python train.py --n_layer=10 --d_model=384 --n_head=6 --n_kv_head=6 --head_dim=64 --d_mlp=1152 --vocab_size=2048 --activation="gelu" --norm="layernorm" --norm_place="pre" --norm_eps=1e-06 --positions="alibi" --qk_norm=false --attn_scale=0.125 --bias="all" --tie_embeddings=true --parallel_block=false --extras=["capped logits"] --init="normal" --init_std_qkv=0.027 --init_std_o=0.0335 --init_std_up=0.0386 --init_std_down=0.0386 --optimizer="muon_variant" --lr=0.0102 --beta1=0.95 --weight_decay=0.0 --lr_head=0.00951 --warmup_steps=200 --schedule="wsd" --decay_fraction=1.0 --decay_shape="exp" --final_lr_fraction=0.0 --batch_tokens=[65536, 131072, 196608] --seq_len=1024 --doc_mask=true --train_tokens=785600000 --steps=6434 --dataset="wikipedia_en"
MLP neurons of a small language model. Each row is named by its layer, matrix (down: output weights) and neuron, and shows model dimensions 160-287. Each number is 200 + 30 x the weight over its row's rms, rounded and kept within 0 to 999.
After each neuron's rows, "fires before" lists the tokens most often just after its 100 highest values on Wikipedia text that the model never trained on. A number after a token or word is its count.

L5.down302,239,227,181,235,214,187,196,220,193,145,174,171,197,229,219,151,203,207,205,155,253,212,284,242,74,170,181,200,210,179,195,171,199,201,222,220,224,261,209,226,234,213,218,212,194,199,201,229,204,182,227,250,192,209,207,188,234,185,214,190,211,188,211,182,203,208,184,174,184,186,202,201,176,188,225,189,177,158,178,195,154,210,238,214,176,183,168,217,231,135,165,199,207,141,229,172,150,193,208,223,122,246,168,230,171,215,176,143,218,178,201,133,221,229,242,207,219,225,249,178,181,204,203,228,190,256,199,188
fires before: " in" 37, " on" 13, " at" 7, " with" 6, " " 5

L7.down634,199,215,176,195,235,148,211,167,206,175,211,195,218,158,211,197,177,204,253,198,173,201,263,193,220,182,206,202,165,180,192,212,181,173,240,188,192,129,158,187,229,191,212,194,168,198,138,257,239,200,175,202,201,180,219,222,223,196,206,185,236,170,171,202,176,205,200,251,201,207,157,175,219,206,173,206,149,222,237,184,187,174,118,247,202,224,192,219,194,178,223,168,222,167,221,236,189,187,214,221,168,178,275,206,189,189,257,237,238,185,209,173,219,166,221,170,185,205,220,228,212,191,177,178,198,168,198,185
fires before: "." 98

L7.down438,238,243,168,142,237,204,154,199,198,211,138,232,198,189,212,268,162,170,187,209,181,194,183,191,239,222,222,186,194,203,226,169,184,255,215,227,204,211,159,206,158,168,251,198,186,168,160,196,181,146,205,250,168,200,228,225,207,186,224,206,238,209,207,210,217,181,179,223,220,229,191,174,143,194,197,200,256,203,203,192,187,169,223,216,195,168,210,232,171,213,207,236,191,179,204,238,178,224,136,282,208,161,201,208,217,169,201,213,208,245,198,120,213,242,125,112,218,209,161,228,196,230,195,219,245,165,178,203
fires before: "s" 56, " of" 8

L7.down775,130,191,185,192,229,230,206,158,217,153,193,170,197,220,264,223,234,159,205,263,244,216,158,242,275,182,213,233,158,162,213,213,242,241,202,201,202,194,164,201,211,208,226,140,192,197,194,228,138,240,218,201,177,226,178,195,194,188,249,240,187,221,177,233,183,172,204,153,179,185,231,154,224,227,218,143,188,207,189,231,192,200,235,170,171,203,186,214,121,278,130,196,170,163,151,224,224,246,197,196,175,177,208,184,249,211,196,170,242,235,223,187,204,179,147,156,194,167,216,166,201,186,221,175,159,174,197,196
fires before: "," 84, "\n" 6

L4.down362,192,240,186,206,204,230,189,193,218,198,242,157,177,231,153,219,196,219,156,171,196,196,173,204,171,215,221,177,227,172,206,166,218,209,221,278,261,159,180,213,171,232,226,184,200,186,188,184,211,191,213,169,227,191,174,230,238,187,217,205,187,188,231,176,275,232,234,179,243,235,157,226,186,163,212,171,210,174,214,195,178,177,204,220,201,243,180,173,218,236,208,218,146,213,180,188,198,224,236,170,201,193,195,214,199,216,206,213,149,157,229,250,200,169,199,251,221,249,177,150,270,201,221,257,174,233,228,162
fires before: "\n" 89

L4.down1121,228,187,208,185,224,256,153,212,214,252,183,232,215,194,201,157,217,184,227,156,237,198,165,159,193,226,220,187,162,207,178,236,249,197,177,221,179,189,215,181,259,230,141,243,210,112,183,207,196,164,203,192,180,187,198,207,197,194,221,206,201,226,196,252,169,233,217,230,175,265,194,148,191,185,199,164,159,233,186,204,208,202,194,223,184,203,190,183,157,230,214,197,286,196,169,197,201,274,209,190,173,185,199,214,238,195,181,142,191,183,194,194,225,146,178,207,193,245,193,224,186,191,213,260,180,188,190,176
fires before: "\n" 69

L7.down698,220,131,175,183,173,219,180,159,203,206,189,150,214,205,216,235,145,155,234,219,176,196,243,200,114,204,187,199,229,198,192,200,216,127,218,191,209,184,200,266,215,226,147,200,223,178,198,171,205,133,229,216,163,181,266,148,167,125,214,175,165,187,240,199,242,211,177,259,248,207,245,204,189,182,203,224,163,200,239,183,208,218,211,193,216,206,223,180,187,221,111,166,184,213,157,120,212,184,195,192,221,222,200,208,208,181,111,212,210,237,181,179,246,170,206,198,265,177,216,200,198,172,203,234,220,242,241,198
fires before: " in" 16, "." 15, " by" 9, "," 9, " with" 7, " as" 5

L7.down691,169,191,197,207,201,210,157,140,182,187,155,194,170,135,207,194,211,173,192,187,201,228,258,214,202,231,173,215,197,173,175,223,218,237,250,237,261,190,176,185,256,204,216,251,221,141,203,171,212,191,178,194,237,224,192,171,168,170,226,209,204,234,214,223,256,185,245,231,249,179,216,228,175,181,143,220,182,249,223,214,141,214,81,204,192,221,167,185,194,199,230,190,261,220,183,217,208,167,200,258,206,152,215,157,211,209,214,201,243,210,204,217,235,238,218,153,205,223,192,217,209,214,231,250,188,269,148,194
fires before: "\n" 20, "\"" 20, " I" 6, "." 4, "'" 4

L4.down844,205,172,165,275,225,237,202,234,181,196,169,241,223,214,172,205,198,154,211,172,157,216,195,181,171,169,195,226,192,170,173,116,164,264,204,237,231,234,210,155,197,179,193,204,209,237,146,206,224,240,187,199,157,241,216,231,204,212,214,162,244,225,160,183,221,213,226,186,220,246,188,191,195,226,187,179,198,228,175,203,165,221,217,206,114,222,144,213,234,120,177,204,236,213,279,231,219,204,188,173,231,203,226,157,233,131,186,186,228,181,204,182,208,224,216,210,157,183,255,147,207,205,186,214,189,225,233,198
fires before: " in" 18, " on" 14, "al" 8, "ers" 6, "ed" 6

L7.down355,220,262,161,151,249,212,194,225,159,201,206,244,174,181,204,176,175,195,169,187,200,226,175,142,217,227,219,210,230,207,188,228,211,173,225,181,209,237,228,214,235,216,206,190,144,178,153,218,178,238,156,209,213,159,202,180,170,161,177,192,218,181,178,159,203,185,193,196,181,199,169,237,176,239,184,212,225,201,227,161,258,202,158,225,225,174,219,212,211,222,196,190,172,195,219,187,206,190,254,205,169,166,155,215,175,159,176,236,220,197,207,169,223,187,174,136,238,193,198,170,185,210,255,166,186,197,201,179
fires before: "s" 75

L5.down800,209,232,237,198,159,232,141,179,168,212,245,233,208,203,207,237,209,225,146,191,194,164,176,162,221,224,222,207,219,234,160,153,169,198,202,218,172,255,188,214,213,190,229,180,174,244,207,197,182,212,217,200,144,177,238,160,228,168,227,206,209,228,195,141,200,193,185,163,220,191,222,243,178,190,217,161,210,204,226,216,160,158,151,148,209,282,164,229,220,238,265,203,182,235,181,225,209,190,191,199,214,176,215,154,215,185,156,189,250,178,171,213,196,226,171,236,126,168,203,222,216,202,233,255,188,256,182,181
fires before: " " 21, " in" 10, "y" 7, "al" 6, " a" 5, " ex" 5

L7.down140,187,259,203,178,169,158,194,234,204,165,202,219,178,202,159,227,241,209,212,197,121,188,209,170,218,181,167,188,165,147,144,206,149,238,236,199,194,147,166,160,218,213,238,179,275,188,239,215,158,177,190,210,202,193,201,226,215,270,218,185,259,147,221,195,191,203,225,257,240,169,167,242,200,245,187,167,223,201,210,264,211,179,213,185,177,220,216,157,172,190,209,235,158,249,175,188,204,186,204,247,259,280,151,196,264,175,187,237,197,149,265,178,222,206,228,202,210,158,220,222,195,207,219,164,141,177,222,222
fires before: "==" 36, "\n" 15, "s" 5, " and" 5

L5.down31,223,188,178,155,197,195,157,266,219,222,163,182,252,190,163,184,272,190,214,178,245,224,215,225,259,179,183,186,207,171,225,246,191,146,224,243,165,204,208,198,188,185,191,202,143,172,207,212,148,229,221,199,211,161,217,223,195,222,240,171,186,168,182,173,266,220,234,199,214,180,199,192,207,185,251,208,205,203,155,173,195,157,169,203,154,208,161,179,177,163,204,221,232,224,186,240,141,178,157,278,178,236,183,208,256,213,258,206,189,198,219,218,202,160,178,182,181,202,190,238,172,173,183,196,179,219,257,159
fires before: "\n" 51, " " 7, "e" 4

L5.down1047,199,228,231,178,167,224,256,205,226,206,166,203,162,221,196,211,148,260,204,172,192,249,219,193,201,214,231,210,191,195,203,212,195,199,231,171,199,127,235,182,219,209,201,185,229,208,226,198,161,190,195,179,236,150,197,252,243,207,194,279,160,185,211,187,175,214,211,243,235,252,169,146,250,194,185,188,251,214,208,237,182,210,137,170,258,255,211,188,172,172,211,217,173,165,193,181,210,221,228,191,228,190,193,193,195,192,201,172,174,194,221,251,178,226,189,199,234,202,129,155,235,188,200,162,166,202,203,178
fires before: "-" 72, "\n" 25

L7.down373,197,222,185,145,235,170,251,197,215,206,155,198,180,175,201,185,192,194,98,165,196,194,178,170,253,205,181,151,214,253,241,215,192,201,190,214,218,171,227,221,234,249,186,154,156,224,233,221,212,166,208,225,260,236,178,239,208,199,178,208,209,216,135,150,191,214,180,160,182,168,178,209,148,229,206,159,250,214,186,222,207,183,162,193,247,177,177,217,169,208,218,181,217,210,191,200,217,174,185,147,209,183,179,189,243,173,180,154,191,180,190,265,224,204,178,200,262,152,165,205,172,190,180,191,148,177,295,200
fires before: " of" 76, " and" 5, "s" 4

L7.down76,221,196,228,158,187,276,182,221,189,224,192,209,214,289,225,128,252,145,221,188,182,183,187,218,258,162,170,163,181,184,208,228,189,163,207,220,212,189,166,250,195,203,171,204,234,184,177,161,210,218,229,281,145,215,222,219,222,186,255,206,203,237,201,172,197,269,169,207,218,164,205,204,217,201,221,180,218,194,174,224,192,245,177,190,178,212,234,232,149,179,201,204,240,163,157,198,240,199,197,197,184,208,163,152,203,171,205,191,204,226,175,179,192,214,186,211,167,179,159,177,251,207,181,203,213,240,192,149
fires before: "\n" 70, "-" 6, "|" 6

L5.down219,221,138,168,142,233,229,182,192,202,212,210,206,235,214,173,182,207,247,244,157,227,207,191,202,206,171,180,255,226,178,213,229,196,194,243,218,243,221,196,193,186,213,197,158,223,206,224,163,210,239,196,196,154,201,173,257,172,180,233,161,169,221,203,204,256,246,194,218,163,247,259,132,225,217,235,164,163,214,190,208,215,163,180,213,144,179,189,136,206,214,190,230,216,189,172,252,218,214,163,206,194,211,233,194,197,179,148,264,239,192,191,251,164,171,188,177,222,182,234,184,205,120,241,208,193,169,175,148
fires before: "\n" 72, " " 11

L7.down1106,261,258,177,213,226,214,188,168,221,189,221,175,213,193,185,159,140,219,241,220,185,222,205,254,239,182,220,181,182,203,210,219,204,210,204,152,185,179,137,217,214,180,201,251,181,201,194,225,188,181,142,215,227,193,214,252,202,146,217,230,206,189,207,222,214,169,213,206,188,250,183,199,210,148,228,150,239,213,209,202,200,216,202,183,218,192,197,171,206,256,242,177,159,196,180,201,206,250,200,225,208,224,212,207,191,176,189,246,176,163,141,173,223,230,170,255,223,199,179,201,201,237,187,156,214,169,221,209
fires before: "s" 98

L5.down113,221,172,229,193,194,215,182,199,209,213,204,175,191,220,159,221,228,201,202,204,175,179,133,252,190,178,191,202,203,164,206,181,264,228,149,166,207,184,220,226,180,226,173,251,181,180,189,193,171,207,206,236,218,191,177,190,148,197,228,190,205,187,183,162,196,189,141,234,230,187,230,152,183,207,195,173,214,223,243,202,276,151,194,234,204,150,253,208,156,270,229,175,220,173,179,124,196,233,216,220,209,166,175,163,235,195,166,190,162,248,190,183,193,174,236,166,128,207,170,135,233,187,211,207,178,192,239,222
fires before: "s" 81, "," 5, "\n" 4

L5.down922,207,177,240,213,169,258,234,212,249,158,209,188,142,254,260,198,185,178,189,195,211,265,233,235,163,200,231,193,245,210,212,198,215,178,228,189,229,158,201,189,191,225,193,183,212,165,233,208,227,167,245,177,222,170,188,247,241,249,193,174,172,173,192,162,235,248,162,210,146,205,177,189,187,184,209,225,211,205,178,233,216,215,176,156,216,160,190,213,163,188,168,255,185,206,231,156,252,185,216,221,192,205,204,204,239,249,178,234,222,223,204,247,186,201,238,136,268,188,224,206,171,206,185,224,187,209,201,161
fires before: "-" 55, "," 11, "\n" 11

L7.down18,174,214,168,184,191,193,245,242,249,233,202,208,202,169,262,202,251,261,188,191,156,205,208,198,227,176,199,218,221,224,176,240,190,195,261,208,179,158,168,190,198,210,264,212,176,211,145,194,174,214,183,211,207,218,217,158,201,198,238,161,225,190,298,207,197,236,239,209,270,197,194,186,168,183,160,173,215,206,204,236,179,203,128,238,180,139,184,224,207,206,249,154,232,199,229,228,211,188,207,214,218,161,166,182,193,145,192,199,202,207,174,196,205,219,193,133,265,175,172,193,192,145,168,149,175,162,142,289
fires before: "." 47, "\"" 8, "ition" 6, "it" 5, "s" 4

L5.down794,238,183,214,173,185,197,161,182,184,208,169,145,204,145,196,228,184,155,222,237,198,167,206,190,180,214,202,197,184,221,182,224,206,230,264,160,210,145,173,168,197,206,209,224,204,168,208,213,173,192,230,173,156,182,199,165,229,171,179,162,223,181,145,223,187,198,148,200,172,181,236,187,187,251,211,190,127,211,182,201,177,195,138,229,206,178,194,210,186,198,245,195,141,218,202,190,177,223,165,147,194,180,223,176,205,215,200,157,138,133,262,216,188,236,208,211,211,202,172,237,260,124,185,169,184,241,204,215
fires before: " |" 56, "." 22, ")" 8, "\n" 7